Weights of a small transformer language model.
Training: a variant of Adam for these matrices, 94M tokens, 5750 steps.
MLP neurons of a small language model. Each row is named by its layer, matrix (up: input weights) and neuron, and shows model dimensions 16-143. Each number is 128 + 24 x the weight over its row's rms, rounded and kept within 0 to 255.
After each neuron's rows, "fires on" lists the tokens most often at its 100 highest values on Wikipedia text that the model never trained on.

L2.up397 [113 132 154 121 164 134 131 119 103 155 113 136 121 137 135 131 107  98 167 166  92 155 117 129 156 103  97 106 133 101 109  89 131 119 139 111 150 135 177 154 111 145  93  76  74 109 125 133 136 145 156 120 129 101 110 119 113 117 150 151 140 143 119  98 151 163 129 130 144  81 112 117 104 157 142 129 162  82 113 128 166 133 168 160 123 118 107 136 136  85 154 111  91 118  96 172 120 116  99 131 159 137 134 112  89 140 161 109 117 157  81 124 151 147 158 139 146  87  91  93 106 105 155 100 126 120 105 134]
fires on: "id", "if", "ent", "our", "end"

L2.up799 [147 138 121 111 157  89 137 177 141 131 123 123 130 154 118 144  90 115 128 109  74 145 135 128 118 130 130 124 113  91 143 129 132 124  92 117 126  65 161 113 132 117 100  76  72 127 148 128 109 145 122 103 153 145 135 155 145 171 146 131 100  85  85 146 142 138 142 140 156 156 109 120  88 119 134 125  83  97 137 154 137 134 147 182 132 133 112 126 144  82 115 152 104 110 134 110 106 108  99 131  96 137 146 146 150 141 131 113  86 157 144 147 130 126 147 156  90 121 118 135 135 123 101 157 116 153 107 132]
fires on: " ", "v", " serv"

L2.up814 [115 147 112  98 165 104 174 122 111 169 151 138 130 143 144  96 110 101 132 123  73 142 132 156 130 112 133 122 109  73 117  94 141 106 128 128 136 117 172 121 147 141 124 115 123 105 112 127 127 126 125 100 102 127 161 139 111 109 135 137 155  89 128 159 165 122 148 122  58  98 106 126 131  56 103 120  98 138 116 122 104 124 136 146 131 124 143 139 138 139  98 115 154 139 101 122 103 130 138 156 123 119 136 151  66 141 128 130 147 102 154  91 192 116 143 117  98 160 150 120 137 124 128 159  95 163 112 128]
fires on: " out", " up", " re"

L2.up111 [144 120 126 104  99 145 136 140 117 156 151 138  99 130 164 128 134  78 167 117  96 142 120 108 132 107 122 163 112  99 122 131 105 139 108 131 165 110 158 110  87 117 129  97 117 136 137 144 182 137 115 139 140  71 119 151 160  87 140 127 115 122 126  72 141  75 135 100 162 162 130 120 139 152 146 125 140 141 170 154 134  84 111 164 144 106 123 161 166 107 171 133 120 143 116 131 111 144 111 104 150 110 126 121 113 142 138 137 106 124 125 138 159 123 177 133 134  81 133 126 172 105 123 110 107 162 134 134]
fires on: "u", "°", "ant"

L2.up424 [194 123 132 115 111  88 165 165 133 151 151  96  98 169 135 130 130 140 141 133  97 145 160 163 138 145 113 145 126 121 129  70 111  96 120  96  97 118 167  96 124 165 113 159 109 136  99 159 111 122 149 131 136 108 109 143 146 126  89 130 102 130 113 101 121 119 101 131 126 145 133 106 144 118 112 108  89 105 140 119  99 105 137 166 155  92  98 120 146 120  79 124 137 136 112 117 104 141 121 118 108 106 125 103  93 174 151 136 121 128 126 162 130 151 126  99  91 155 153 123 150 154 119 133 103 127 153 157]
fires on: " He", " Re", " In", " It", " She", " Un"

L2.up595 [166 130 109 104 116  83 143 150 109 142 166 150 110 148 124 122 138 102 134 107  91 155 134 146 135 139 136 151 113 114 164  85  74 139 124 110 139  66 133 135 137 136 124 134  89 138 127 103 105 161 116 108 118 132  90 134 153 125 139 131 126  99 143 139 140 121 124 174 113 112 127  79 105  87 139 131 122 146 153 105  85 112 134 156 135 145 133 149 136  98 112 118 128 109 116  67 130 158  93 115 153 143 124 142  90 139 149 105  81 156 155 126 144 151 118 147  94 129 112 157 135 118 108 162 171 126 127  87]
fires on: " "

L2.up811 [129  68 126 120 120 132 117 147 103 117 151 123  55 122 158 120 117 132 142 173 160 149 155 134 103 104 124  96  62 140 126 109  97 117 152 111 137 124 119 113 103 124 139 136 109 103 150 152 194 123 127 112 170 148 124 103 145 144 131 118  95 158 146 105 189 124 124 142 133 144 134  89 139 132 140 146 139 109 129 135 158  81 156 101 168 115 174 140 164 144 144 143  94 124 128 104 130 177  98 150 160 105 126 140 136 109 142 159 151 178  91  84 140 113 167 115 141 144  98 129 198 153 165 137 179 112 133 118]
fires on: " |\n"

L2.up567 [174 137 112 141 124 125 143 128 129 132 137 138  68 159 172 121 132 144 124  94 117 191 120 160 129 120 163  94 102 149 124 102 108 138 124 125 134  59 173 117 119 177 112  99 109  89 115 152 125 141 146 124 135 150  90  99  93 119 107 166 127  99 100 109 136 105 113 154 116 124 158  94 149 121 110 133 128 168 194 129 101  89 132 175 178 131 105 106 127 126 113  83 105 108 118 108 125 155 111 106 151 110 118 123  59 117 152  96 119 158 133 124 113 155 142 115 111 127 131 135 123 124 190 137 144  94 151 105]
fires on: "-"

L2.up95 [142 162 168 109 159 105 136 140 104 111 125 119 128 131 131 122 102 134 144 129 130 160 125 137 115 106 141 101 126 118 151  84 123  79 111 135 154  89 145 108 106 181 100 116  95 148 149 186 128 143 113  88 162 106 115 120 157 109 112 155 108 150  96 154 108 132 161 136 137 127 146 137 104 135 136 145  93 117 107 183 139 107 143 134 138  94 118  96 165 112 134 105 135 131 141  96 127 119  67 135  98 138  57 139 142 132 164 118 126 182 103 148 118 148 116 145 123 165 113 116 131 120 108 109 144 105 137 154]
fires on: "ent", " l", " bu"

L2.up435 [160 145 105  96 111  64 154 106 125 124 143 129 109 132 121 134 129  88 106 134  87 162 123 110 139 125 141 131 113 150 152  88 126 137 141  93 115  90 138 128 122 109  74 104  97 122 151 121 110 202 131  80 132 125 109 117 126 139 120 107 107  88 121 112 126  88 104 137  86 139 146  90  99  79 147 127 124 116 117 143 132 147 114 111 123 112 118 168 155 125  96 132 119 132 105  96 107 152  90 126 134 145 102 142 118 125 136 137 111 141 166 116 119 152 129 145  98 111  91 140 147 125 136 156 143 156 121 178]
fires on: " ", "'s"

L2.up395 [137 109  89 115 129  88 116  99 134 124 118 135 104 124 137 114 128 136 166 112 104 133 143 104 131 107 131 123 119 136 110 157  96 103 126 124 122 116 111 102 123 142 123  62  93 138 160 103 161 117 163 122 105 111 153 142  82  56 117 124 104 102 105 109 135  72 130 144 134 129 150 144 101 138 106 135  68 108  89 109 111 116 108 139 132 166 117 179 149  88  67  72 138 128 121 143 117 119 152 110 124 110  97 109  93 139 147 107 100 116 149 131 128 145 132 121  93 123 124 148 128 122 148 136 110 196 112 127]
fires on: "th", "est", "em", "at", "p"

L2.up628 [134 166 120 120 126 130 147 128 137 111 129 160 112 141 108 142  76  98 122 101 136 143  97 173 133 147 129 116 153 130 144  98 124 130 113  97 122 125 133 116  76 144  77 117 104 111 128 127 154 179 167 112 121 122 152 139 156  95 156 144 126  70 157 129 146  96 119 124  98 113 167 125 100 115 136 152  81 133 152  99 151 104 158 143 169 140 113 169 136 125  82 126 113 133  74 130  89 138 141 145 104 140 124  95  74 127 134 103 143 118 175 127 173 154 135  77 118 124 132 145 125  95 171 171 120 153 117 117]
fires on: "202", " p", "201", " s", " app"

L2.up403 [137 157 116 115 122  93 171 109 115  98 118 116 102 135 114 173 106 120 130 166 135 152 116 116 137  92 125 110 123 152 169 111 133 130 120 109 105 116 141  99 123 145  93 126 123 136 161 120 112 137 126 127 110 103 100 166 114 155  97 118 151 119  94 121 123 125 136 134  88 145 126 135  72  76 148 110 137 118 133 173 115 117 178 123 123 128 116 156 150  97  76 114 109 157 115 122  73 110 114 109 110 128  86 136 126 100 157 111 136 108 158 143 153 195 158 134  81 123 112 136 107 125 138 136 165 149 108 180]
fires on: " h", "all", " ", " b"

L2.up958 [166 131 130 128 109  72 165 119  98 153 151 168 101 130 118 133 104 123 112 100 109 134 150 141 117 145 159 134 147 115 146 116 118 106 141 126  99 131 145 108 119 129 109 130 134 112  99 129 117 138 120  86 116 122 114 113  96 124 102 124 109  83 126 132 119  90 143 119  67 127 180 131 109  84  99 159  51 125 124 114 138  71 150 139 123 123 143 126 151 103  88 131 132 103 127 170 131 159 109 114 156 146 124  89 101 141 181  84 103 120 175 116 159 166 130 111  95 150  68 141 111 155 138 149 130 162 117 135]
fires on: "th", " re", " ad", "1", " sub"

L2.up566 [ 98 122 109 139 140 139 103 126  89 163 101 141 106 144 209 150 128  95 176 151 145 166 118 100  88 126 141 124  89  95 127 123 112 119 103 170 162 102 139 109 124 162 102  74  88 121 173 129 191 122 187 138 119 137 149 129 135  58 148 110 142 121 147 133 163  84 109 137 137 127 149  97 133 132 129 132 109 143 112 162 116 120 115 136 129 116 127 168 130 102 103  67 133 122 105 181 148 152 116  95 155 125 117  87  98 104 135 111 107 117 103 126 116 158 120 134  94 122 112 114 141 157 137 141 111 126 123 137]
fires on: "ram", "am", "at", "et", "est"

L2.up323 [136 120 111 100 123 114 169 131 125 138 123 122 101 124 110 170 114 114 188 129 103 152 150 168 141 129 148 105  66 156 146 132 127 147  95 121 124 117 137 103  82 145 133 145 101 107 162 131 132 130 124  87 157 105 120 112 110 142 134 142 114  69 126 153 125 133 118 151  95 162 132  95 104 120 145 150  87 126 129 109 154 109 161 140 124 103  91 145 163 127 104 147 117 109 105  82  97 153 108 109 126 129 116 142 162  89 136 124 106 145 164 112 114 151 207  65  85 139 114 153 143 132 150 164 171 176 144 111]
fires on: " in"

L2.up678 [168 120 146 125 120 105 145 128 101 106 115 150 120 133 123 161  97  89 134 138 113 138 119 198 128  87 135 122  96 128 107 135 122 107 121 108 114 124 126  96  95 132  43  83  63  36 162 145 137 160 136  72 122 114 113 114 117 144 110 140 140  95 103 102 152 101 144 143 140 133 172 114  84 127 137 126  98  99 155 176 167 110 149 168 157 107 109 120 133 131  86 108 118 124 111 103 104 125 134 115 105 113 108 115 105 107 167 139 101 123 136 128 140 161 127  87 120 133  94 125 119 122 139 172 156 109 139 178]
fires on: " p", " or"

L2.up242 [ 95 114  70 161 132 124 137 131 121 139 126 171  95 159 144 116 137 112 178 135 129 157 126 107 137 130 132 133 120 112 109 126 134 141 148 149 138 124 125  94 114 133  94 126  82 101 167 123 164 123 182 131 120 114 106 148 111  62 160 128 107 115 175 145 157 119 119 145 110 118 145 114 112 140 128 147 129 166 121 144 170 116 106 122 157 105 176 196 136  97 147  91 135 146  85 161  99 144 149 137 156 105 100 131 134 110 147 116 108 103 107 117 143 159 127 130  88 122 115 128 134 108 130 153 144 152 117 115]
fires on: "ied", "et", "areer", "am", "u", "ru"

L2.up705 [156 116 167  82 161 122 167 139 139 170 131 132 136 128 126 133  73  76 139 142  81 121 135 128 112 108 155 148 120 113 152  81 155 100 148 139 129 126 169 125 133 141 114 116  85 135 100 131 123 140  99 110 142  91 102 109 119 105  96 138 152  90 134  75 163  86 150 132  73 163 135 123 124 158 118 128 153 165 126 136 123  94 149 162 161  84  95 143 179 113 133 152 123 118 126 102 130 153 123 137 142 131 104  67 123 148 183 150 111 117 165 158 151 134 140  83 124 131 110 169 113 107 110 111 107 164  98 170]
fires on: "°", "use", "^{", "ough", "ince", " f"

L2.up244 [113 120 126 119 162 121 138 155 106 127 101 125 144 131 107 145  74  99 147 136 117 120 116 121 135  96 155 104 152 141  98 106 128 153 147 133 122 127 175 109 151 158 107 120  97 137 131 106 161 143 134 100 147 128 134  63  96 116 141 133 112 110 129 152 102 103 130 108 105 186 132 137  82  97 122 172 101 130 137 155 177 126 176 175 110  88 102 134 143 132 120  91 128 128 122 168  88  87  70 124 122 128  94 113 128 130 170 108  94 174 123 131 147 141  96 134 145 117 119 143 118 105 121 117 159  97 136 103]
fires on: " bu", "orn", "id", "u", "ent"

L2.up110 [112 152 110  92 107  92 164 160 134 143 118 119 148 132 102 141 108 113 132 121 100 117 130 141 134 101 145 116 131 122 168  70  91 137 106  78 139  91 144 114  96 129 115 145 120 104 130 135 120 147 157 133 128 116 112 119  92  95 115 177  77 164 136 135  93 140 117 123  64 160 161 141 100 125 148 190 135  87 123 142 109 137 150 120 121  88 145 151 139 117  79 137 121 105 126 108  70 109 134  96  95 132 132 116 129 148 132 101 108 169 169 161 166 180 103 119 128 139 129 186 137 128 111 115 154 167 109 129]
fires on: " He", "re", "us", "in", "i"

L2.up834 [152 132 138  98 114  75 148 119 106 120 130 167 128 126 115 131 105 107 155 113 112 139 115 211 133 111 137 133 120 128 129  95 117  87 104 104 126 106 129 115 112 136  60 125  89  80 132 139 140 154 180  91 119 122 115 135 125 101 135 132 130  72 124 113 142 120 144 131 106 116 213 119  92 117 127 149  86  96 164 144 144 109 155 153 137 122  83 137 121 133  81  92 111 129 108 126 112 132 110 144 121 113 114 113  91 114 174  99  93 130 167 155 120 155 113 106 120 139 100 135 113 129 151 145 123 150 138 102]
fires on: " p"

L2.up880 [115  99 117 157 110 151 110 164 118 105 140 121  89 163 138 131 144  92 124 151 112 134 121 154 130 108 126 145 103 175 145 143 134 116 122 145 135 120 122 140  88 159  96 104  89 116  95 150 142 139 172 110 142 109 111 116 104 117 154 106 153 130 135 142 130 130 145 152 147 127 128 141 127 114 127 120 169 135 195 165 127 100 172 127 141  91 116 175 150 154 116 130 123 131 136  86 155 156 116 112 163 118  95 126 105  98 128 137 131 184 118 117 161 141 189 114 114 154  92  94 155 146 167  79 160 145 151 144]
fires on: "ord", "id", "iss", "ide", "ite"

L2.up570 [148  77 105 110 109 102 145 150 153 132 123  98 115 157 148 155 141  89 142 117 106 143 113 173 134  95 141 134  57 139 128 109 140 121 132 100 138  79 133 114  91 135 128 123  60  87 169 127 158 106 127 122 142  76 124 144 140  81 146 155 143 123 133 132 129 108 147 133 122 147 167  79 107 155 155 108 130 138 160 129 152 125 114 151 127 104 136 173 126 134 143 135 107 123 141  71 121 123 101 103 149 126 133 147  85 113 149 125 114 186 155 132 179 165 139 112 121  99 135 162 152 113 138 123 150 121 137 151]
fires on: "re", "u", "e"

L2.up354 [126 161 171 127  99  90 143 127 138 118 121 114 115 120 163 170  84  95 116 121 104 138 127 162 111  82 123  95 159 113 133 121 103 150  87 156 129 103 159 101 101 166 115 122 100  94 139 170 137 145 135  73 121 109 156 129 126 140 112 115 119  83  85 124 136 144 142 152  92 139 141 123 112  95 102 159  47 105 117 144 169  96 139 137 122 128 108 129 151 143  89 119 130 156 110 129 114 104 108 152 107 143  94 102 125 146 130  91  84 125 163 108 162 132 154 122 127 120 108 148 144 128 109 142  99 118 152 141]
fires on: " im", "ame", ".", " \"", " m"

L2.up339 [128 147 130 138  74  86 135 137 128 120 124 110 113 115 126 148 156  80 100 136 134 147  97 145 149  82 133  90 120 130 145  91 121 107 113 108 107  99 176 113 120 140 128 123 127 111 150 115 133 151 127  75 184 139 145 133 108 133  78 126  89 130 121 147 154 110 166 146 115 166 164 152  81 111 123 172  87 117 135 145 148 115 153 135 114  99 111 141 180 131  53 120 135  85  97  92 102 121 124 155 117 153 124 113 130 122 155 110 102 161 153 116 144 158 145 154 119 186 130 147 154 137 134 142 164 160 119 177]
fires on: " as", "i", "us", "ome", " he", "ted"

L2.up526 [106 140 144  96 119 131 147 122  88 119 121 119 119 100 107 107 112 133 147 146 145 145 111 142 104  88 116 123 138 114 127 117 146  93 101 136 114 103 132 128 139 160 114 101 109 142 150 189 126 160  95  77 121  93 147 135 114 123 102 158 138  96 131 112 118 117 170 153 172 132 164 140  95 124 133 152 101 117 148 127 151 108 105 176 106  98 110 100 139 101  92  90 120 131 104 120  92  92  71 107 111 135  73  59 148 128 176 128 136 107 145  89 130 159 130 115 144 159 112 148 158 125 108 132 103 112 134 104]
fires on: "rough", "ld", " kn", "ent", " with", " ex"

L2.up432 [148 122 150 129 131 144 139 157  89 116 102 157 139 115 128 162 112 136 142 116  93 163 145 122  89  95 132 105 122 124 144  69 116 144 145 112 103 130 125  95 134 141  98 118  57 110 143 155 134 164 105  94 130 124 108  61 111 145  78 141 130 143 101 135 150 112 162 154 130 156 167  83 112 106 144 167  91 112 122 201 137 114 133 159 104  91 124 161 162 101 113 117 107 128 127  95 131 101  77 117 130 123  97 116 176  96 159 110 119 135 118 100 122 147 125 128  90 153  94 153 121 147 108 119 135 123 134 113]
fires on: "n", " ch", " p", " h", " comp", " bu"

L2.up274 [168 132 135 107 118 106 135 138 136 101  99 129 120 172 127 142 110  93 121 119 112 150 118 105 112 119 125 135 142 119 169 128 116 127 100  95 139  59 121 122 118 113 120  89  67  87 169 107 141 177 132 148 124 134  85 118 140 137 133 115  74  91  99 156 139 142 138 151 175 160 144 121 105 150 148 122 113  88 141 118 162 134 115 146 159 126 122 140 157 132 122 128 122 110 122  91 130 174  97  99 131 154 118 160 138 149  89 144  84 130 134 134 183 141 176 143  91 118  99 138 140 118 109 132 134 155 158 109]
fires on: " "

L2.up824 [146 106 169 121 150  95 153 153 119 130 115 100 121 144 136 160 132 138 133 136  98 169 165 136 113  73 130  65 107 123 115 115 103 110 116 130 155 112 182 119 105 118 103 121  72 131 148 127 168 159 136  83 100  99 119  97 120 107 145 148 144 164  83 168 117 154 144 113 143 149 163 133 103 150 121 131 146 142 139 162 138 113 147 138 117  94 109 107 164 107 160 130 113 119 132 161 122 160  99 156 146 144 114 123 124 158 132 168  96 172 139 145 112 172  79 130 110 146 114 112 158 136 113  94 120 120 133 164]
fires on: "re", "uc", " bu"

L2.up260 [153 158 110 106  95 126 135 102 113 141 143 105 110 145 131  92 145 122 137 130 115 107 136 139  98 150 110 129  88 153 145 118 145 119 121 119 104 101 155 107 115 131 166 157 116 124 111 178 148 131 127 143 135 118  96 131 167 148 111 127  85 105 128 112 133 111 105 178 119 109 109 125 153 148 186 126 111 129 137 129  95 105 133 146 173 109 159 144 125 162 137 137 117 134 137  74  94 167 145 134 134 101 139 129  98 119 114 147 122 121  93 131 139 137 144 129 143 140 115  87 212 120 172 116 163 132 145 136]
fires on: "ame", " in", "\n", " In"

L2.up651 [135 157 108 144 116 119 167 131 140 139 192 129  98 131 110 150 108  99 116 107  96 166 144 134 143 130 110 127 146 183 144 141 123 151 153  95 127 137 129 128 125 119  82 127  91  88 162 147 109 168 134  87 141 133 133 102 119 148 164 163 108  96 152 125 103  74  98 130 132 101 161 103  88  61 156 136  81 134  95 124 103 144 140 112 135 133 127 148 130  93  81 133 113 144 109 135  76 127 103 145 109 141 104 134 100 119 120 112 109 141 141 134 152 154 149 136 113  91  95 159 108 154 126 165 147 134 113 153]
fires on: " ", ","

L2.up912 [124 145 133 112 118  94 175 117 121 112 129 137 119 140 100 135  64 119 131 123 113 142 134 135 124 101 155 106 121 137 145 124 116 122 158 131 144 134 145 129  99 103 101 114 138 136 154 143 120 177 127 121 131  79 136 118 121 119 103 139 138  88 102 122 130  83 127 110  81 134 151 134 100 103 116 141  93 149 104 167 144 130 156 125 128 117 120 147 130 105  63 105 106 112  68 112  86 112 130 121 143 145 102 104 119 147 156  95 126  93 170 131 144 127 153 113  62 116 152 131 143 142 174 157 163 143 140 132]
fires on: " h", " ab", " sp", " s", " cons", " res"

L2.up280 [133 131 134 117 170 144 133 127 113 127 108 116 106 137  74 150  62 130 127 107  95 161 119 163 124 149 107 103 107 138 163 128 121 106 135 140 112 156 139 141 124 190  89 119  87  98 130 146 117 168 133  99 128 153 168  91 139 134 119 135 136  99 124 145 141 102 131 103 101 160 159 135 134 122 140 160  80 100 128 188 169 126 155 158 142 121 106 118 113  79 118 144 108 131  93 160 132 133  97 126 134  97 117 104 134 157 136 103 110 114 150 122 140 140  77 118  80  85 122 121  96 143 134 140 121 136 111 139]
fires on: " was", " is", " res"

L2.up32 [130 133 124 119 120 139 162 144 161 116 124 147 129 175  98 154 128  88 140 100 118 166 134 165 107 111 142 130 135 130 127  70 114 125 120 130 129  94 128 105  96 120 116 140 128 117 155 152 150 140 112  72 155 120 136 111  89 119  98 108 139 119 121 185 115 101 144 131  90 118 174 106  84 136 121 136 103 115 138 172 134 138 207 109 118 120 118 134 194 127 107 149 117  85 120 100  95  96 125 149 123 134  97 147 143 136 160 129 125 200 143 140 119 136  62 113  86 114 123 142 109 119  99 153 145  82 111 127]
fires on: "ic", "are", "re", "is", "ied", "ul"

L2.up681 [139 138 130 155  74 107 157 158 107 137 123 137  59 141 117 157 135 136 139 136  94 134 155 172 138 124 108 149 114 153 147  88 158 130 138 111 121 107 197 133 109 107 108 116 124 127 120 138 147 138 139 122 122 124  95 128 124 143 118 140  96 119 134 130 129 113 133 147 141 137 174 123 108 137 136 107 134 128 154 118 106 128 126 136 125 105 119 148 139 146 110 123 108 153 133 101 100 157 126 107 124  85 140 105 110 139 117 135 125 130 127 143 157 173 146  84  98 130  67  85 164 135 191 140 141  98 141 137]
fires on: " Re", " In", " de", " re", "ee"

L2.up378 [114 164 119 104 140 129 118 160 121 111 146 165  91 173 122 110 108 144 152 118 122 144 141 203 133 116 121 127 117 126 143 151 130 132 117 176 133 149 113 157 113 120 135 121 131 117 111 138 149 163 161 121 159 138 147  90 108 103 147 102 157 125 122 105 125  95 128 159 111 130 118 112  91  70 102 118  93 169 184 140 115 122 135 124 139 108 118 125 131 136 121  74 150 140  53 112  89 112  79 100 110 147 108  98 129  82 163 108 117 173 114 110  99 152 121 110 121 106  98 106 128 146 150 121 172  85 136 172]
fires on: "est", "ed", "on", "ent", "ater", "ort"

L2.up163 [131 134 160 135 147 106 176 116 129 125 112 155 143 119 106 171  74 112 144 109 117 132 103 146 148 143 140 136 124 139 155 116 120 101  92 101 155 127 151 134 133 114 113 117 133 117 129 115 178 174 141 116 109 121 115 147  94 137 130 130 135 108 156 152 141  84 109 130  50 169 125 129  94  92 118 117 102 147 145 177 132  92 139 160 173 140 126 160 159 103  55  99 106 125 103 163 123 135 123 111 139 126 129 103 118 101 167  94  80 105 151 108 114 168 157  64 109  97 113 119 152 104 154 118 160 155 133 117]
fires on: "r", " s", " b", " p", "ep"

L2.up235 [118 141 124  98 109  97 149 133 124 170 205 122  71 123 119 111 149 122 148 114 136 126 114 164 119 108 128 135  51 133 110 145 132 122 108 107 100 148 180 146  98 137 144 119  85 137 110 173 115 157 159  90 133  89 119 119 140  79 164  97 152 120 157 145 198  70 124 126 131 127 127 113 120 130 107 121 142 137 144 118 106  95 158 117 119 112 109 161 170 148 144 125 127 115 101 117 113 127 115 119 122 113 120 111 123  90 162 125 141 131 159 136 142 150 137 114  90  97  93 132 141 128 174 160 155 118 140 127]
fires on: "in", "on", "ent", "ect"

L2.up468 [169  97 144 137 111 115 164 168 125 129 121 131 110 124 144 145  85 115 141 126  96 135 105 134 152 124 152  89 134 130 169 134 123 120 102 131 124  92 162 163 111 178 114 129 121  81 112  88 133 125  92  90 126 108  98  94 105 125  91 135 134  98 145  95 102 187 146 128  97 141 149 105 103 105 147 146  80 104 143 137  96 139 122 154 127 103 125 116 143  92  94 105 154  95 127  94 153 122 135 124 150  97 153 102  62 158 135  93 109 173 174 148 139 166 127 121  99 168 127 146 141 141 120 114 144 109 118 109]
fires on: ".", "\n\n", ")."

L2.up369 [123 124 167 130 106 117 150 134 107 164 130 125  90 155 167 165 136 118 111 110  96 113 162 173  97 133 151 136 126 152 102 108 145 146 139 109 113  93 197  85 115 130 102 106 132 113 143 151 116 136 117 115 136 117 117 151 178 130 128 124 138 129 136 124 166 115 138 163 145 113 134  75 120 122 112 179 116 121 131 112 136  81 121 169 171  94 132 153 130 134 119  97 127 109 137 113 150 181 112 140 147 126 109 146  67 162 139 147 153 123 108 117 138 155 134 122  73 141  95 130 157 137 150 147 138 134 159 130]
fires on: " In", "rans", ")\n\n"

L2.up555 [135 187 121 106 128 118 147 126 125 118  93 135 105 143 123 149 111 118 164 141 144 149 136 148 146 117 106 110  82 169 135 116 165 113 142 126 113 122 150 117 138 126 115 129  94 108 141 114 134 201 144 114 148  97 100 114  96 154 105 127 134  69 121 114 138 125 132 170  76 150 141 111  89 122 133 111 132 118 151 125 142 145 187 113 180 123 148 111 133 150 119 112  96 100 122 115 100 169 124 122 125 137 108 147 120  99 123 133 125 145 129 137 170 153 155  84 102 170  60 136 135 129 166 142 186 129  97 148]
fires on: " h", " f", " in"

L2.up4 [ 87 140 135 129 119  58 154 140 110 110  99 159 133 130 132 117 104 116 154 155 113 143 145 121 115 128 134 134 120 149 113  93 103 128 105  91 134  66 171  96 144 151 127 109 144 100 130 151 110 155 140 130 112  99 124 109 130 129  87 179 109 133 135 129  76 102 108 157  96 125 132 112 118 105 177 101 120 120  96 137 101 126 147 120 149  82  95 158 132 114  67 157 122 138 125  68  72 114 134 120 133 138 151  78 116 141 137  92 143 121 146 127 149 134  90  92 130 103 122 173 127  95 146 123 159 135 101 145]
fires on: "in", " It", "ie"

L2.up616 [161 125 128 119  95  82 159 117 143 162 147 184 138 110 165 140 130 123 181 130  61 147 121 172 150 138 163 110 136 149 114 130  93 114  87  98 119  94 139 180 133 121 124 124 113 152 107 104  93 144 128 116 114 149 125 132 116 133  81 129 150  96 134 128 141 101 157 101  83 138 163 112 109 136 127 123 107 149 174 126 112  92 160 169 114 130 113 114 155  50  97 127  92 100 126 121 142  98 157 117 112 109 139 103  71 149 135 105 159 114 165 121 142 134 122 127 132 124 117 126 119 106 128 116 133 140  96  64]
fires on: ".", ").", "es", "od", "cess"

L2.up240 [102 165 145 165 135  98 119 126  67 111 111 112 149 116 130 119  83 182 132 167 137 143 147 119  83 112 135 113 135 113 137 127 115 149 106 120 143  98 133 107  83 180 117 134  88 141 151 142 150 120 165 130 158 117 134 142 142 130 118 157 139 148  48 149  91 123 146 141 145 116 152 166 125 135 135 157  81 112 105 161 156 125 155 109 102 126 118 128 149 116 131 132 120 142 162  95 113 108  98 109 130 134 102  94 156 150 113 125 128 121 141 143 127 130 121 146 146 160  74  91 127 148 122 128 155 127 144 174]
fires on: "ond", "ame", "ent", "t", " des"

L2.up344 [162  93 164 145  98 156 114 151 116 136 146  94  98 141 152 108 146 110 100 120 147 148 148 112  67 107 114 116  86 141 133  85 110 125 146 109 104 134 101 110 122 112 152 118 118 117 135 142 141 104 121 109 180 144  94 119 145 130  89 103 147 111 132 125 186 116 119 145 123 101 134 106 138 117 140 113 116 112 154 138 129 107 116 160 185 108 122 119 144 170 177 119 118 167 149  57 142 149 106 133 177 133 122 139  99 122 148 176 143 159  92 134 109 127 147 138 133 161 126 110 166 112 172 117 150 100 120 148]
fires on: "|", " |\n", ";", ")", "\n", " $"

L2.up449 [181 114 140 131 118  95 155 126 137 141 135 150  89 185 113 165 124 174 125 149 166 118 159  98 123 134 136 120 123 156 168 129 137 101  64  95 129 125 145  86 124 138 164 153 126 116 108 117 109 101 160 114 147 117 102 118 128 160 118 137 124  79  99 150 101 120 104 122  93 114 174 132 115 124 109 108  90 140 156 111 144  81 129 121 157 109  90  97 120 139  80 102 130 141 145 103 101 125 121 138 160 141 108 118 114 150 142 128 112 142 173 121 104 112 135  70 121 150 118 164 149 139 143 126 199 112 134 121]
fires on: "-", " /", " -"